Weights of a small GPT-style language model, trained from scratch on English Wikipedia: 3228 steps.
MLP neurons of a small language model. Each row is named by its layer, matrix (up: input weights) and neuron, and shows model dimensions 0-159. Each number is 128 + 24 x the weight over its row's rms, rounded and kept within 0 to 255. Numbers have three digits each.
Before each neuron's rows, "fires after" lists the tokens most often just before its 100 highest values on Wikipedia text that the model never trained on. A number after a token or word is its count.

fires after: "|" 41, "-" 27, " No" 8, " v" 4
L8.up33:124142122126129124172126112109119147138141128090135193110146151110105146116144136088136163128103107130135111136135102117148076126179144117164142092079161105135142163104117129143120135108177079116171102141118146099106156181113097102141116148116117089147153108113120095136096096116158131104140124128124196108122168128124165147106169075135170151143163138129092120107147108104140129127134152125103124117110149125149146161133138107127117112102135161115161099132091117090142172126132154

fires after: "," 31, " and" 16, " not" 4
L8.up109:110155132136127136104110088110127112133116158156113134118130075143108117104140122116163170149084122039105129165134139150068112128098135156111094125150134127132126123123117097131148170139113107149092133099163114154111149117150126141132111116136112110129113152131124156150136179117121111143148168086156177118085125154101115177087115138132137149106109141130125120137106114106097155161133129127095131143124131108134102171173158177138128113150127163149134104100164165178145159137136125

fires after: " on" 24, " On" 18, "On" 16, " In" 4
L9.up271:143115159125150141125148096147110161162131131161102161170100151112116116121183161160169122122136155116086109134138117140171141136146094168118138113129137113117138098129071130091152134144117088085081137116126117122154161149148110099156132114153115114178112124134173125103152142111098072120111116156113151145104143125142129137135120117118095142121132098096133129108163140172117121084118157050174092107135111116135089130106122116091166135100135127135102120149126114131174122117148119

fires after: " (" 30, "-" 26, " \"" 8, " " 7, " al" 5
L5.up635:158148146150103139077093140151106092127142121117124202093103158136124126157139114116072112133121144107112140095122105147101130123132135118123138180118096125133122151112156165089148140123128157123107116099111117121143101110124114143155109137112138108151129087108131152114134115132166119124129131110111154115107138147197187140146126104124104129154131163118130138137166105116177173103139114118100142168134204121145106083114163134120117104117138113150132108105185093135131105100134085

fires after: "," 84, ":" 15
L5.up69:119133110057095188114103129112123143131124094146114148144088142142110143120145084142119132090151089116114139088109135166149127101122148131142120190186144145156101154138122125109114127143133137109119146121097157131106180125127146093107111103147153171110112112143147160132168084123127124134175119110151124131120113127140143084164147140157111129130101085098150125111156170123110144137126085128153099151129101100137126089114096135137147134154159151185145144143146090089103133123144131

fires after: "," 23, "." 12, " (" 6, "72" 5, ";" 5, "Un" 4
L11.up620:126102096129115136101100117172167087090116102093127125153136123152120137130132119130127125166107094142136096166153151135144096112133194117126138109132176152178133132103098120159112146140137129142127120116093136159134167113131116097104148143167120129143132137159124159131161105151111105117118127144137139157112168131156166059166091114153075128085097140118090138132155137098114117126153119163109089113137118110125115108133108140141119155076141145106086161127136146151091088140163109

fires after: "-" 21, " (" 16, " M" 10, " /" 6, " o" 4, " C" 4
L7.up201:128121087112093113124124142132127105130115100124096169125143155182076114119133126133123165105148144107161154075169105141093097142119139147105095137139124129072137110127132152132146129098120175109134137107173131161188110109135126142168127119124130110135151126119165117180137148100137128145118164126119115143101158073134119101176072102139138141131073136125118162147123148137118135140109152121135119165109130145123103113162142135106119129088144159132128096103138113203088150124123114

fires after: " |" 31, " T" 11, "|" 9
L2.up190:131166112150158140093129111122116146132128085120140113110151157132104128098081145123141144133147094139140171128175168142146079146109107127168108121154163106104096188095113085128092103150125085107160133126124147162141129145142103115117109131119148082128156104123187140157167092123100096091171116124122140133166122127110170102114151119156175130143112081155116101113153113122118141093120123094164098123134130103112139138123098138144149130160108154113148097118114142123123172129156112

fires after: " He" 19, " and" 11, " he" 11, "'" 6, " She" 5, "." 4
L15.up524:147129135112096157143126142090157139150135079124102139129152116182112125090104147123141159170143153165150116118129160109114148126118110127098130125123189114120107143143072114146116143132117159118131150125139131098079157127152116127110140106082154158123156165097153136145124104112093130114140083141153102115125153123093125141121101120168168140131113154114152133084134136156109178117134156086123092140156121161166096170117080132073159140114103158121130130163121108152096107159126130

fires after: "-" 16, " inter" 12, " (" 12, " un" 8, " \"" 8, " re" 4
L5.up356:138123187141079154123136135139077089108136088107138124126103153108122130086142117086161145169088161100101101103119136146129089170112113123135167136082152123138103118116147127157133132163148135109137098099132107130165117122121100123148112117119181110133159122142150131109118144168140129102132142144156104097117164103103185126135125149151102159128112145112153138097122143125082192128119133127133103164113144093124137134156152128112118070092103087159125144147099136145135159126112154

fires after: " the" 40, "  " 15, "=" 8, "|" 6, " |" 5
L11.up81:136149096175108162124118163113135113178159144137118163103167129129129110140127166118066113135102131150101115119126135075116124119159122137112111117091093132139125134140140133091167097146151157121162096112125099131175099104146161111140149155111156169127144124137105072149105132121142122154115128160096109117150119103120135109116131151184118136146151141108132122115136154132101139087160186130106140102129101172080136171136105124109159133083124126105105146063122113151140114120155114

fires after: "," 30, " J" 6, " Ra" 5, " Rand" 5, " by" 4, " Bett" 4
L6.up78:079150145163160113145117100100096104104155121151117135122119153163097144075124111135130135105131116115107125161052135112136111118151174114151109181164164139148139120142158103100134131130117121102130134123148118138145172115191146147092121110090142118114102120149136160111105097165124109145099132100154074170121120120087203151146112104134150138151084155118132149121126150118135145090121115106122145156107130114111102118121169176124128102119093111148112136136127134147127113148110137

fires after: " was" 18, " were" 16, "|" 9, " is" 6, "-" 5, " been" 4
L15.up35:148136084165125127132122138119130137148141091103126154132092123137125142074137096138149147100164115054080087146100128169118142131129130136130113118157115107104148139131116152088163133136096131112135125142109127115116097109138120150105124120144184154138097133104072186136153163108162152144138115129144173143137113101144133147199111128106103138115161137133109149122127121133132159078073118135137114120138096109108132148132157149119110128123149120117146135092149145093142146159202134

fires after: "," 88, " and" 6
L5.up512:133146153084131123120143174137156135119145106115130120167074104161095126124107118136148168090084112096098105165095179141126123102142135127143143134148078116097139089157162120103106173166108110122127138155149104130153126102169152146109135119161151105130149121101171132100099128126102094141115178128138137113095156127127144152139102168142144138149142166122091095127126120102098146127118142112121111108116114093106112128153165124109133120117191159078131146141179118153118143136147106

fires after: "," 51, " United" 11, " New" 6, " York" 4
L6.up409:098126101085098126172118130130139113112115165124117149104063113092096127153141136128142128145120095157125136127108141108114122112139134080081092136145093157125138134149115139122159175141120145145168114128125132127069106103102135068151133099156135185100109121125129168118104124114110114125139140134124170097133123174074090120165113161127131126132124101126130147139148149140106112161157080146128106123158139138166117128142147110159156149130206167136147130151140151117125122097143141

fires after: " |" 37, ";" 15, "\n" 11, "." 10, "|" 7
L10.up427:139179092078098121119097112085129118144103118119115159141144166138130110086087095149150131114138121120081124133123134104143112104107117127151148144165159119114134109155132131155126129170140167155093113179135145162159110166156151170153115095148146117116150127085100131155136136118141158120133174109124126145123100136110118072133143110107099138079103126128122181138135163096163149149142124144132110157170101145130140141107110101160150136130134147168088119105090098105167150128108143

fires after: " \"" 21, "-" 16, "\n\n" 9, "\n" 6, " '" 5
L18.up77:126109142167134143137180174135141153133153121137102141128118147131108096068124134109122173149118115122166125133113112139127090094130108120085139156129112103151158146116132128156127102155154148139148124137124136135124089104118130155122115136147101070149118117123102153156129126193162128132136150123163140123136161126117103094101129153156096148141155093074136142075153092115121118109172108114123141108144083097105150149128117157170164120069140132122095159139096100138117137072104132

fires after: "\n\n" 34, " to" 16, "|" 11, "\n" 6, "or" 4, " began" 4
L8.up442:120154143110107144108113109125125099100151124106110106112110109119134132086094135109145158131110133145104118137048156139130102170091100136149136136129139134188098151134158114140143140144168142144096139116122079140132148140109150117108131104129113109133092175102160145095117144118143096130126143105117181128090165163154079136153118139109098121089109152146116147121155091116156161150113154113180094097139123145126108121131124120150122090144099133143111160108162163179161109099108166

fires after: " the" 39, " of" 15, " at" 5, " for" 5
L9.up613:128160111136147119086165149186171112160104165148156119134107133131118130159154131105099123125095142144122087095136128094134116126130169146111118110131171132099133107070085170096142136154167131139104122119124164113127134120132107140121179163170140136112089134130118102133089095100175132162130156121114116074080120099140137109115132143133145111165162092090124144146121170129147115151143139122163098128128130122143111115163152134129121116140123072115067120124130125168100139130126112

fires after: " at" 31, " At" 10, " was" 8, " Cha" 5
L14.up193:138095118154103096132119121149120163132120151148177183146132120162076092135116130146090156107119131135132100146130126070109134166130133117113151098086145182120151156106127111119138118124160121183090132121134144138135131095149108129077146110108181142142151141109154164152120143098086086115110128144157128119106087163159116124138147080124144112126125128140125128124158095159095116131108149161079120168160121115134128118086148127143141135095136115123094122143100135189131137131111096

fires after: "," 47, "'" 4, " As" 4, " because" 4, " wh" 4
L7.up583:137132102105140116115135185143141109116138087123108121155099140146107151120133108162126158137126119110121068158072134135121087115160114130100117118116123140145149116080147115136126136158182112159142137099136123100152133097163169130094136099126163100142164111121108145142124159057141143135105118164159116112051122141122137128146145135070119119102130163087165126128152139089128132127137163112163125138177125136126103110134164124113141132165129144132115129077112132124151155116175122

fires after: " the" 36, " The" 16, "The" 7, " New" 4
L5.up97:146126076115173135109112143151121089104098116148163120119104094108118100160086142099150139177119156098089120163114147077168118103146154134104096129078126174122160128089124160128117125124156130088150112147126106144103141100160151106115107130142124128091127125101170140132104143150124145151129160159124164103101139148136136105177141150162132139106092088107138128139106175142137167167113143124144099161148121106133150133127108095137163128110150145147090079129116119108135139139138160

fires after: "'" 75, " born" 5
L3.up135:138140102132126140155117137091104158150133141129127163142101163142139133124168148164147115143123135132118108123084122136120136116126088097146092164130124103137106121110087138154163104116181104116132117123058113105117180150173145152145089115122121143127141131135130145089116155111115105166082127106140136120146163122178135148132131098139088130103116145149114128134132069144125129097155161142132155114178151136111061136130133108131126133099128075096109131187085142142101141122163102

fires after: " the" 22, " his" 14, "s" 10, "The" 4, " The" 4
L13.up511:117113127139107126141165159121094112111161123112145124106162126123152117171088110168134112193103099125150138105158138148115097141141099131133144092170128159104117146128118069122146113110096118090077162140123073095113111106144128119111113100124117146123094105121147101151116098146143134110154127138119133124145121109156108121141172141101153124096136118094186134132163165145153142135143126124152106096138160133127185168169119113124107183135101106111127141119116131176113078152116144

fires after: "." 38, "\n\n" 7, "an" 7, "=" 5, " —" 5, " player" 5
L13.up619:118140115135147141103188137130178080141145140117101173103137139162122123160115115096110121100141142103129092106139083126135140107125142122131105144126165138131108123155152095126135106131131139146099086148083127111153156103101163133118107144137133159118142150153154133131096130075170142089144126096182138145107112124135124103114150163130065115132108113115085121092178122140164117169142115135106094132131120132106137153111117135164117149147182101087086099135146120145137119177119166

fires after: " 0" 33, " 1" 21, " 2" 9, "'" 8, " 3" 6
L10.up588:137145162113116124093172129105116157111071151145133149082133140128112145127161172115141168112110142175120135137155135143152141173137093110119087124158110181100169122124127133134145131138115138099112172100122104121083172126111129080131120108138142145117121106091128135112124118122116169100149142188156153117093163157106134117136129117131104109141118095115109132175071105145104127129157121137155127163106110084168087152144101122103128124158123102161105157105132089139144122131118157

fires after: "," 83, " United" 5
L5.up450:065110127113101129167131129139141129154117103155119138141054137098151127185121148126168153081141123166109143152097139128154107124129157119130113135137099096115121092110174143171117129140123084112107118157132128123102111087160086133108131126160182097135095126157154104117095143136139141147107115123134138131092102125125110125144112104134144123133189123145141100106130145128114111103157126148119077115133163115120096124130140109131142103130143111157106094203149167132094152163119124

fires after: "-" 42, " (" 7, "m" 5, "k" 4, " ." 4
L6.up232:123090159174111132143072136112139104118139054100106178083121128127131099163168128121132109125122154149154153093130108136116102147141144135141150121114107097147122137124148170135152150121142165102159123090124119164143108119134142096125150117150173103115164106130133116122121144129106162090119126124144157116122138101113177109115113091115103117140157170115141102114121171127158166178155084126124158167140136176108099105095133152120084125142106142127110087095103144106150133143121132

fires after: "\n\n" 48, "\n" 16, "=" 7
L10.up521:117131122130173099111130104125076152092117112157123083129145144130117104130131132132125121108105099177098149120114145103093105124121125085106147088119063145160147110149148148137138148116129122141121114130088128129152174184097133145098148124141100119103098137131099163146121150132141108145153143102117083104109137147164183136122109127167108136103122156094125170138149151089146139118147143121145076144157145154139094095121149122136131126162157125126106134132126094149193164094174136

fires after: "|" 17, " in" 15, "-" 11, " (" 11, " his" 8, "=" 6
L5.up638:149155159108151092137104115093122082144130132151158152141123136138148123136103094127137122142108128088157141115142118095119143097136098121109151127143203146096158153080134132115147158138122154103116134101136105118165121144131158189134144100116157125143124099156167185125138092104188130086107144122108126147117143128148106111109115126077149125156118105116119128144164178122151096186088100112156118153078142125112132121116119146135132106168105106128136113095128087155110127120114109

fires after: " is" 22, " was" 22, " the" 21, " as" 5
L9.up397:108120100137110154107140119118067130110096145132127129087156110134137119093150123122122111110143127131097149113137162164084109097168145099137116119107102097145150106111129115137146095117091103116169142179140125132130140140142155129160108142144158163152137124066114144163125107153090126131160158116139120146143101088122138187147124162153140149106109129133141108134153138089148170117158148132161151102162134155138124064110131096166110136167164101099073088117128135101130137106107127

fires after: " the" 34, "\n\n" 20, "\n" 15, "The" 6
L13.up307:119100117146090122082140179097117137127104139121177164118102093163141117138100120129136130136125152140109136101142125149088111147160106124174132126100181142105146162097126074139115099127092106121107132128103082139155121153128138082170102130121128160116160074148132187127106154127140120144143144136148111122159116114148135169115147160157139128123136169112157058115099180154133130133119138096138142131136119113128117090139109119151140138133124126138148149143096139139093124144077175

fires after: " (" 22, " |" 20, " +" 5, " −" 5
L15.up611:163087136187063150136120167113127123098158117124139145156130129109123139147098085161099129135153135155074096108126161134172163102112154120124142097151126134101156141083113143102097131133124131107121178135120102172129124094148152116108115156091112163128126123165114089129118116140156146086133092121164154145127173163135137135122123118125146126129124095133158123071152123136117109147145093079157118136138175138140129133156116108120120136091156087111133150094113124129130179147137132

fires after: "," 33, "|" 8, " United" 6, "s" 4, "R" 4
L3.up619:110104091138134164155102102125105124110106132122118194115096109134120111175136141131136125156123096152124163122131133140122091119139137119118117138166130073120117146149133134136163116150143081087153104128107129120072135139140131072125145112145121118134103115157119119096160114155146137093122107108146147141158148090089084090152170134138141112186100118128088150105140126172147128122143097159123092152155122133151111180136128177162092152109182139145116097154153107118117140131141129

fires after: "," 40, " Density" 6, " ap" 4, "|" 4
L8.up499:122141161152129088143147146120147102135136137105106122147139191138108103158124146163125131115125123131132090127106178125158153126108168114180142170152126124121186141156162161141139155171148135110156093177138128097156158144153129084098147095167137127082142097178120135095137145127113151092121131120128154126118095108080131133163142082097144102109126148128103149122097151136157141116124112097125119120147133140094135112129110082137109120110151126114086075111129116105131141089148148

fires after: " was" 18, " were" 15, " -" 7, " by" 5, " on" 5, " re" 4
L7.up31:123126142120103117119132176127149124116166123142131159130121113165102132102169171139100131117139103131106131091101156132144094113141120117148154080148136111088160124100101122152143142114095142099109118148164161153147136122148132102144143179160151156108094139103087159091147105143157112132138103125127118162133161109139142123156131099176124127120117125123114124143170183103114142085118094112090157075139097126160096145076154141120117141105118101148098165102106134115164086110126173

fires after: "." 45, " |" 27, " +" 4
L2.up350:139109120188111068097105136134100117129122135114147114137150180146075125147115130143142146130118147128128109150080107139138115091072128164084123131182136142111147100099099149171147146110140120130143111130107154133098187137157158130128097136142144177080132139161086093116150159128105140095118107121142159142124102184110119132112107137125153156132166108102156158094105116099139162121132109103141138154141134117135128103143108107113116131159150094123117144157092098154118150132128164

fires after: ";" 24, "," 16, " digital" 9, " Digital" 9, ":" 7, "Un" 6
L2.up68:132142165122134156127114134140106125098159109169147128139135141154097098096135132130133093177128067140094157085100159085159105130157109154133125187108131144152148139173110095143126115137115149082124148130137096143099122150181130150139130109132135150127071129134155128133097095169114119163122118141160139141120113105087102111174154191129115133082134132120129168140103133159118157095117107145151117140121123137113132110136071118111163134118077144087130140110134114114123137124100141

fires after: " at" 73, "'" 7, " At" 4
L11.up129:095131136147079150115106187129139124147096146154120161152117107167126144099112127168088150142130128181099119174128144118120114127126091099137156116111139160116120141136142133117134103149128105157131119143100139108091150104105105088099141132131162112109153107142104145152099150107121129132085108096107099087167161121117124088131115108142092097157164142117141128113147125164160188095133101131106081112199124153131107152135164126141149144125167067129119144137101112121142131118122127

fires after: "," 45, "." 14
L8.up538:120150152091117108151125167087134116112145130114097109154129156138135098112168078127123157085131117121117128115082130105130101143147105110093129142142120097127208091131171119112165164169118112135115125144128087107158150134179137128083122116169134070096091143117080160142174116141146105145117133120138129143098108122134145140125125093115164141124168096079149112118126120113175151176123121129134135124132095110145118103147108131122126116135082147135118112161122125107147113160137160

fires after: "," 46, "\"" 11, ")" 11, " and" 4
L12.up237:119097126148155140138140192160095162127137142105140129134125145131107136163131146113108184131149098108122100152150133113108072131112120144127087106122148102110150146142141136129115133178088127164113153129120106139127117086150094138082117122154093100123125113095165122149123146112099108129150108128127114139159180115088113141087153160177110104139140189116098180160114154105147141082152124111118121139144160055137106102133104111133110148131115135116146149133154116158141117099150135

fires after: " on" 20, "\n\n" 9, "On" 8, " On" 7, "born" 6, "\n" 6
L14.up638:141109141142139156150112133139114112081112106128110143151159169141099127116115098117129137100114135183100146107109106127122138148176040141133184129193140144086136099139141118106146135154078153129141127103120131194081078138114134158107108132072120108132100141148119104107123111144130129152123123134141151105130149165149099153164139092143123137113172128104107119109155133152128132149141150131180132180141094145141123111142113171118144121121138157148117146124148125154138117128148113

fires after: "-" 50, " un" 13, " (" 13, " sub" 5
L7.up208:152137143147100118141117131087132089109112057134128138119112148129136102106160127144124122153125152126118130119173130139130127116136158110128136165142118143153108151106126109133163091154125133115133102118134128119128143187138089108110160124094167164145107106144118131094160150104146131105146102130169150096080143149086149148133081094147081150106090167090161113116140097092099161158125085130123138140140142167108151123108096093113190146128119196129150124134145101143122147128121113

fires after: " the" 29, "The" 9, " a" 7, " The" 6, " their" 4
L9.up447:147146154147088120150153148139141125077127144140143133139131121102129124135120151190162113146136147131107108122083166113129132113138121137119149114138133147133147131062119148097148116119135131079098174104176067170121108108107155145115109104149071157140140061120134107120154117088151124120113194117085139137139168138133113099156153120105160149129117118132150133170150130122126167122127117115125121095134120085131157134149127083102136112132120098113085103119163109128154165133147132

fires after: "-" 36, " (" 22, " \"" 13, " un" 11
L10.up295:136101131128120108136146158129151131068122126130097132119097153128160127136124135113135161121102101133125108136115076173089098133137116163105151139170109112154095177115092122112154147136098156094151121089133101176120101130149118144147108148133119132136110128152112130116126148107144169134133126139165114084091170111117138117118105061175103102152164177155141099108102163129104146166127065136156130107130138137140092102145146122093140152144136151137176099101154156138116154131127126

fires after: "\n\n" 15, " \"" 14, "\n" 14, " (" 9
L12.up159:130152125094104112152143109157143148088119136097134112144113117119109126109165140114140128109143141132127133113158106097107120094111107171090137121122134136128124142173096144112116136154084177117129105107097115145118097097108138148164120177079133094104153129153116137119089141155164148100167116139205175116133196096128125131162103167095128140099135145118154106080105110085088143143149110099162138129136096104129143128132133184157114140135161118142106139136155125119135156140142127

fires after: " is" 31, " was" 27, " were" 7, "si" 7, " are" 5, " be" 4
L7.up223:118120126130110177094165158080153153169125142116133155157123119127152096083156100116095161099151114122148157119113127140077143136163155156152119139099106158081131176107132152113162143119142111141096116130122132203108107133109074104118162119125120166122093104116152146109148105141129126146159127137125146121142102110124155110148155122154116115154059141150111115086149117103103113124133151093126142132120112161140160125095173148103116160118119124120112130113159106137121089127098163

fires after: "-" 36, " \"" 8, " (" 6
L14.up201:158143133089103122157131183086122146104132122097145107135098141140125097145132123133125129125141136154149172117138135154152124124137151144139145126174077115142160145157144104122140093105128117093143114123127116151122123093188150117121122143153180121109130064110093129134160149144161127149150146075121110118118156094135129114104106121136093123116138146086151127129122112106127164163138080096179115094127159169127144092130152096127102173097149148140131087066126141130110116125171144

fires after: "." 26, " |" 19, ";" 9, "  " 8, " Incumbent" 4, "|" 4
L5.up88:101097128095109105104138123143077149129067128124122119118121065151101134168163147113150142161111121137079132138127177121105147090104155111133138134139134105135163151116086126158105103127076178109124148126160116117136153137125097157108133131156108138091150129144149094118136126173125107110133159107171131154128102119127161111143143136136135110169103167123143140153094127110095118137137105094103116105130107156157159097164155122139149122112130081108125156176175125164112121161141108

fires after: "On" 19, " On" 19, " on" 13, "rel" 8, " June" 4
L8.up319:118090148152125134148132155125095155106136140106111088100115146141138118131160106130149149144141166138112120142110109158109161119124080106150117144128152104126125130157152128113116120173128133096120099110118074132134150165156070130086140101128121117152122172186102122135120123092109132180106130133117138126147144135172086129149149081090109133133135105149126124100129138133153114090159149075132134119150182130174082105131109140104113141164135160111155112176125097099126132136185155

fires after: "\n" 31, " |" 26, "-" 7
L11.up254:130143098132127123121156135113137067136148134114160120167156144139154101129139164127110204123103124096099065120165115140128158111136181126153166138164129139109159113140129139138120162107163101110102142128102116135151172148105099119125100107134111157135113148148148114127109125146166170147128136119110108109156135077135112083146121115116146136109076183143144107160128136107110135119139108139122106121106094136155089122119129139171148149121104138085089086109130131071143161148117125

fires after: "\n\n" 30, "-" 15, " \"" 12, "\n" 8, " (" 4
L12.up474:155094135152125168120147121097137137109133145124099150133094159081090141147174121094150121124093126098114109122139131123140113067139122131129153130136130167154099127131123154124120168105134155140138143100102139117136139132190121146115136197092132106113155122132132188123077123138125157129147148137102116171099137101163157093092115188145103114098162128133079125096133138099134132170154108130123164141100106111116166114159114128130110141120117096090137153159126102132094119091139131

fires after: "-" 70, ")" 6, " zone" 5
L9.up220:136129131125145141163155141130110077111099136086138147116096146107128093133071099096152158170089117116175145166101136091135150093150146112162084120124101104130151089143101107113114134125092113177108156142177132114180147111125124123145115120133148141128163109135124135161126130113133124145109131118156132181137176110156077147102118114137130114111094132095147143125155118108104129149162153141122106117162134164118122151155126130087172105128121119150132094136172099128073113135128097

fires after: "," 51, "-" 8, " (" 4, " and" 4
L12.up470:124075077139088122124141134150119139161069124119155142134116107165143117149121135120125133079131090156140130154151155092104114115150162067156113142140127101143125106127106138148136119167151132135132130130125177121114127114163138138131123112130092075164101067161150115100109157134115151112120123155118124127087142106141142117146092177119074102161125168096136155109161121118163132119119148127125114091164164133138114105105131126104137095136161161090100141176133132150155125116150145

fires after: " (" 35, " in" 21, " Minister" 6
L6.up102:130168181124108130145120076087094148122146108128110131120110197115133166105127163153139103156103138141132102100165102125127145135148079125095157126140112111136150123117133146174075179115144112128100121114094107101148129116098142135110114135116092110126139159137139135120138164122143136077102161105143151124120119142139142134128089129094089101163154131122111152103130167170156131121098078125114138125120107092119125163122164107130172135117146103119155075164143141145121155147103166

fires after: "\n\n" 40, " to" 15, " in" 7, " can" 4
L6.up91:085142133129152141090115124124090143069163109136119148107139114138115117097115123132213180126106168121085110141120147154100111153119155125149124130122113141118115085132167191130101166110163123142130154132151119125175134135122113089140119150147108128094109131112153145132141133116131110163118139095154140153094135152128150100142105118136126110134096176098111140098109112126117156080128126148118090185118102100152120124094105124117112135100119114159112092148121124182170122139141159

fires after: "\n\n" 19, "\n" 17, " No" 11, "|" 10, "-" 8, "." 5
L12.up381:133162125123074099124137136151144102149156143111131110114139146120105124156148103151151107121124134120129142137133144114167119112131132142135175142086160083135105145154120169144119119165126137092136127140117105191176131132070111100128153130084110137191134128096120128118102189149095103117093178118132106151114146131132119147168109108076097130117138133173134140106171150140106132132088132128092116129145085130104079122118116105136147159100145115150089122123160120130147105091138155

fires after: " |" 25, " 0" 12, " 1" 10, " 3" 7
L6.up527:125198165116112123124116156116149162124128089148127124103096166150137118153122108150090177143128153152107135110117103186065137150129108085162190114125115155110156147109135154158141110131180113096144159092150112150109131123091135109128100099103135159114125138111121137112087136125157078131129139137139123145128125091114128117120134130109138151149076129148115141144111168088167120095144089117131144182095111136137097135153138106127102152142129106143131111130112091177131128117139114

fires after: "\n" 38, "-" 13, " Position" 5
L5.up191:165144119081124090125148140138118114117117137122135107132131143149163082110139156145133114167149113104172080094157140086118127146200126173173153109119103119092118160127139133096104167142145110107144119138145146083111092089105121086133158137143158093167070120140120152133121094105138100112109124137138128109133152118145098153155100142156133135123092147092146117095119126132109130132103096149153108121110160097134146144121142104106108124118103134170128116158149116182129146159115177

fires after: " at" 30, "\n" 20, " for" 7, " the" 5, " to" 4, ")" 4
L11.up52:138164127133123133067138115080107124120118173134176132127127078137142133114158167140161148134123126117156161101156112124062167121139140144189116094133154151161122135136115116138136157144133133117081081156113099127169105129146109092118153149137153158141081150149131102153104120100138164155131141086166124146124083121161130150130146077090096133142171113069143108125128127113150125135094122132124106103121132155143128075115128124124117165142132113126092112111120145131130118154113112

fires after: "\n\n" 29, "=" 20, "\n" 15, " (" 4, " the" 4
L3.up528:145118108134088129138186150098146135115141132101164184125116130134140127165121115113111151184118131128119135162156159111128114147152143075116121122117113127095140097137089127124118169165091140162138123125073079108151122131077094129091156172064151175117112130149131144137147133153170126133115124132155130109134135097160115114099128125141135109103105106147112137127099093114106105128186125120144161102131137100102135116164172158142100090124137121124152109107091127147168125107136131

fires after: "\n\n" 31, "\n" 13, " |" 11, "|" 10
L14.up402:113147086133109123134111139106159109118153161104099132135135134109118153137070162107179124139124125156111103150111135125126102144145123097104102135168136167133152146111155086123096156106146132114088129134115090192090102175122140124164167107140097068092146109130132094133096129132096137141129154163084153154143119156126132095165116136122112154118114150133107138144166142101131135132132122138145089139163144149132098141083119111122174118140132133167111100103129093096122164073140140

fires after: "\n" 28, "-" 16, " \"" 13, "\n\n" 12, "\n " 7, " (" 6
L5.up189:155125149139104130146128172140112171086139098125129133136065150139147077102110095132163127148113129154116155157154163126157115134173133134093132142103127144126122135102146122107100115119122116120153163133101098143132104103127117099086105171067175093128073154159165147154125099147154098137110120119136138140100107140127125136146107168141120104138131174086118137117108149131127150095170128167156131134115173108094086164110179122096124118102126124139158112130133104162125108134129155

fires after: "-" 97
L11.up350:115110154146111125156144132135188141137118101110122109124148140144149106137122126108149144137126084145142120107105146109062172131121132131198155121110145105122182125115154118108123130086140130147103134151124111122160114132111152100120140135124114107146184135116140170107136116156106117168130127117143142125141114105159086176137108139117084099101165118088136151094121108105126138143183112136115087110131124132168141131170073079122103142118151126098061138152145148102093139127153113

fires after: "," 26, ")" 19, "." 11, "\"" 7, ";" 6
L6.up273:130108094101130159138119137118103200148126109094179109143144157133068112131133114123116161086116159127100171135122170148103112168123161100185164114150125128125145116117117099177151133118149098099143130134132133122122159108165141092066156127133129105091155106108142112098091113105120123132124131168134109144069132145130176107150107118141117165144170186100123141115133116130121131131116138110150138123088130094109093106113124132101126115140135117124105114139164141136124096143164124

fires after: "-" 47, " (" 9, " under" 7, " over" 6, " a" 4
L5.up589:151132181128088148106137142123118095128141074113160175075103125129173121151113131117119103149138131118138111098147152132109142126170132125161141157130107124141089092155115205084130177138122103105178172147109097133160103135119115133127088133124131133114086113131109140121131086120163148110140126131112159125079148114147122144129130129139131081151158151090154128114148144135113116115107106140119119103164159100151138121086122093088110139092153126174112113135162098152102120131138112

fires after: "–" 16, "\n\n" 14, "-" 14, " in" 12, " (" 10, "." 6
L14.up471:107155155117077091128150120135102142112115110154130096111105139130116116129115109151136164185107130094128139136143092154119104100138127156138083156142124111121177095131146107140140166124120106110098097183118096151153161154150125127151137117117115165134160135114128138138077126147139105102132143161117153140135083128102114078123106117131100090145150104108082088076155163139113108175149117157118147133104155143121138096101125151137148108164172116094149129162151168123129114135154169

fires after: "-" 63, " the" 5, " far" 4
L7.up309:111146103181137143127118126120133106163105123113119149114139120096130119121117136084138142169114090094119111107123125089133177092164139140149133119097103102152170108116102149127162146133131110091147152168092115103131154123133130160144167128101102169149093129068141146135116136109114135147107138157126143093112106083136131112149140165151163148125116145122131176147110110118118179109168131097135088084120114153130140068158119095162163177147108134134111145108109127128093127177127128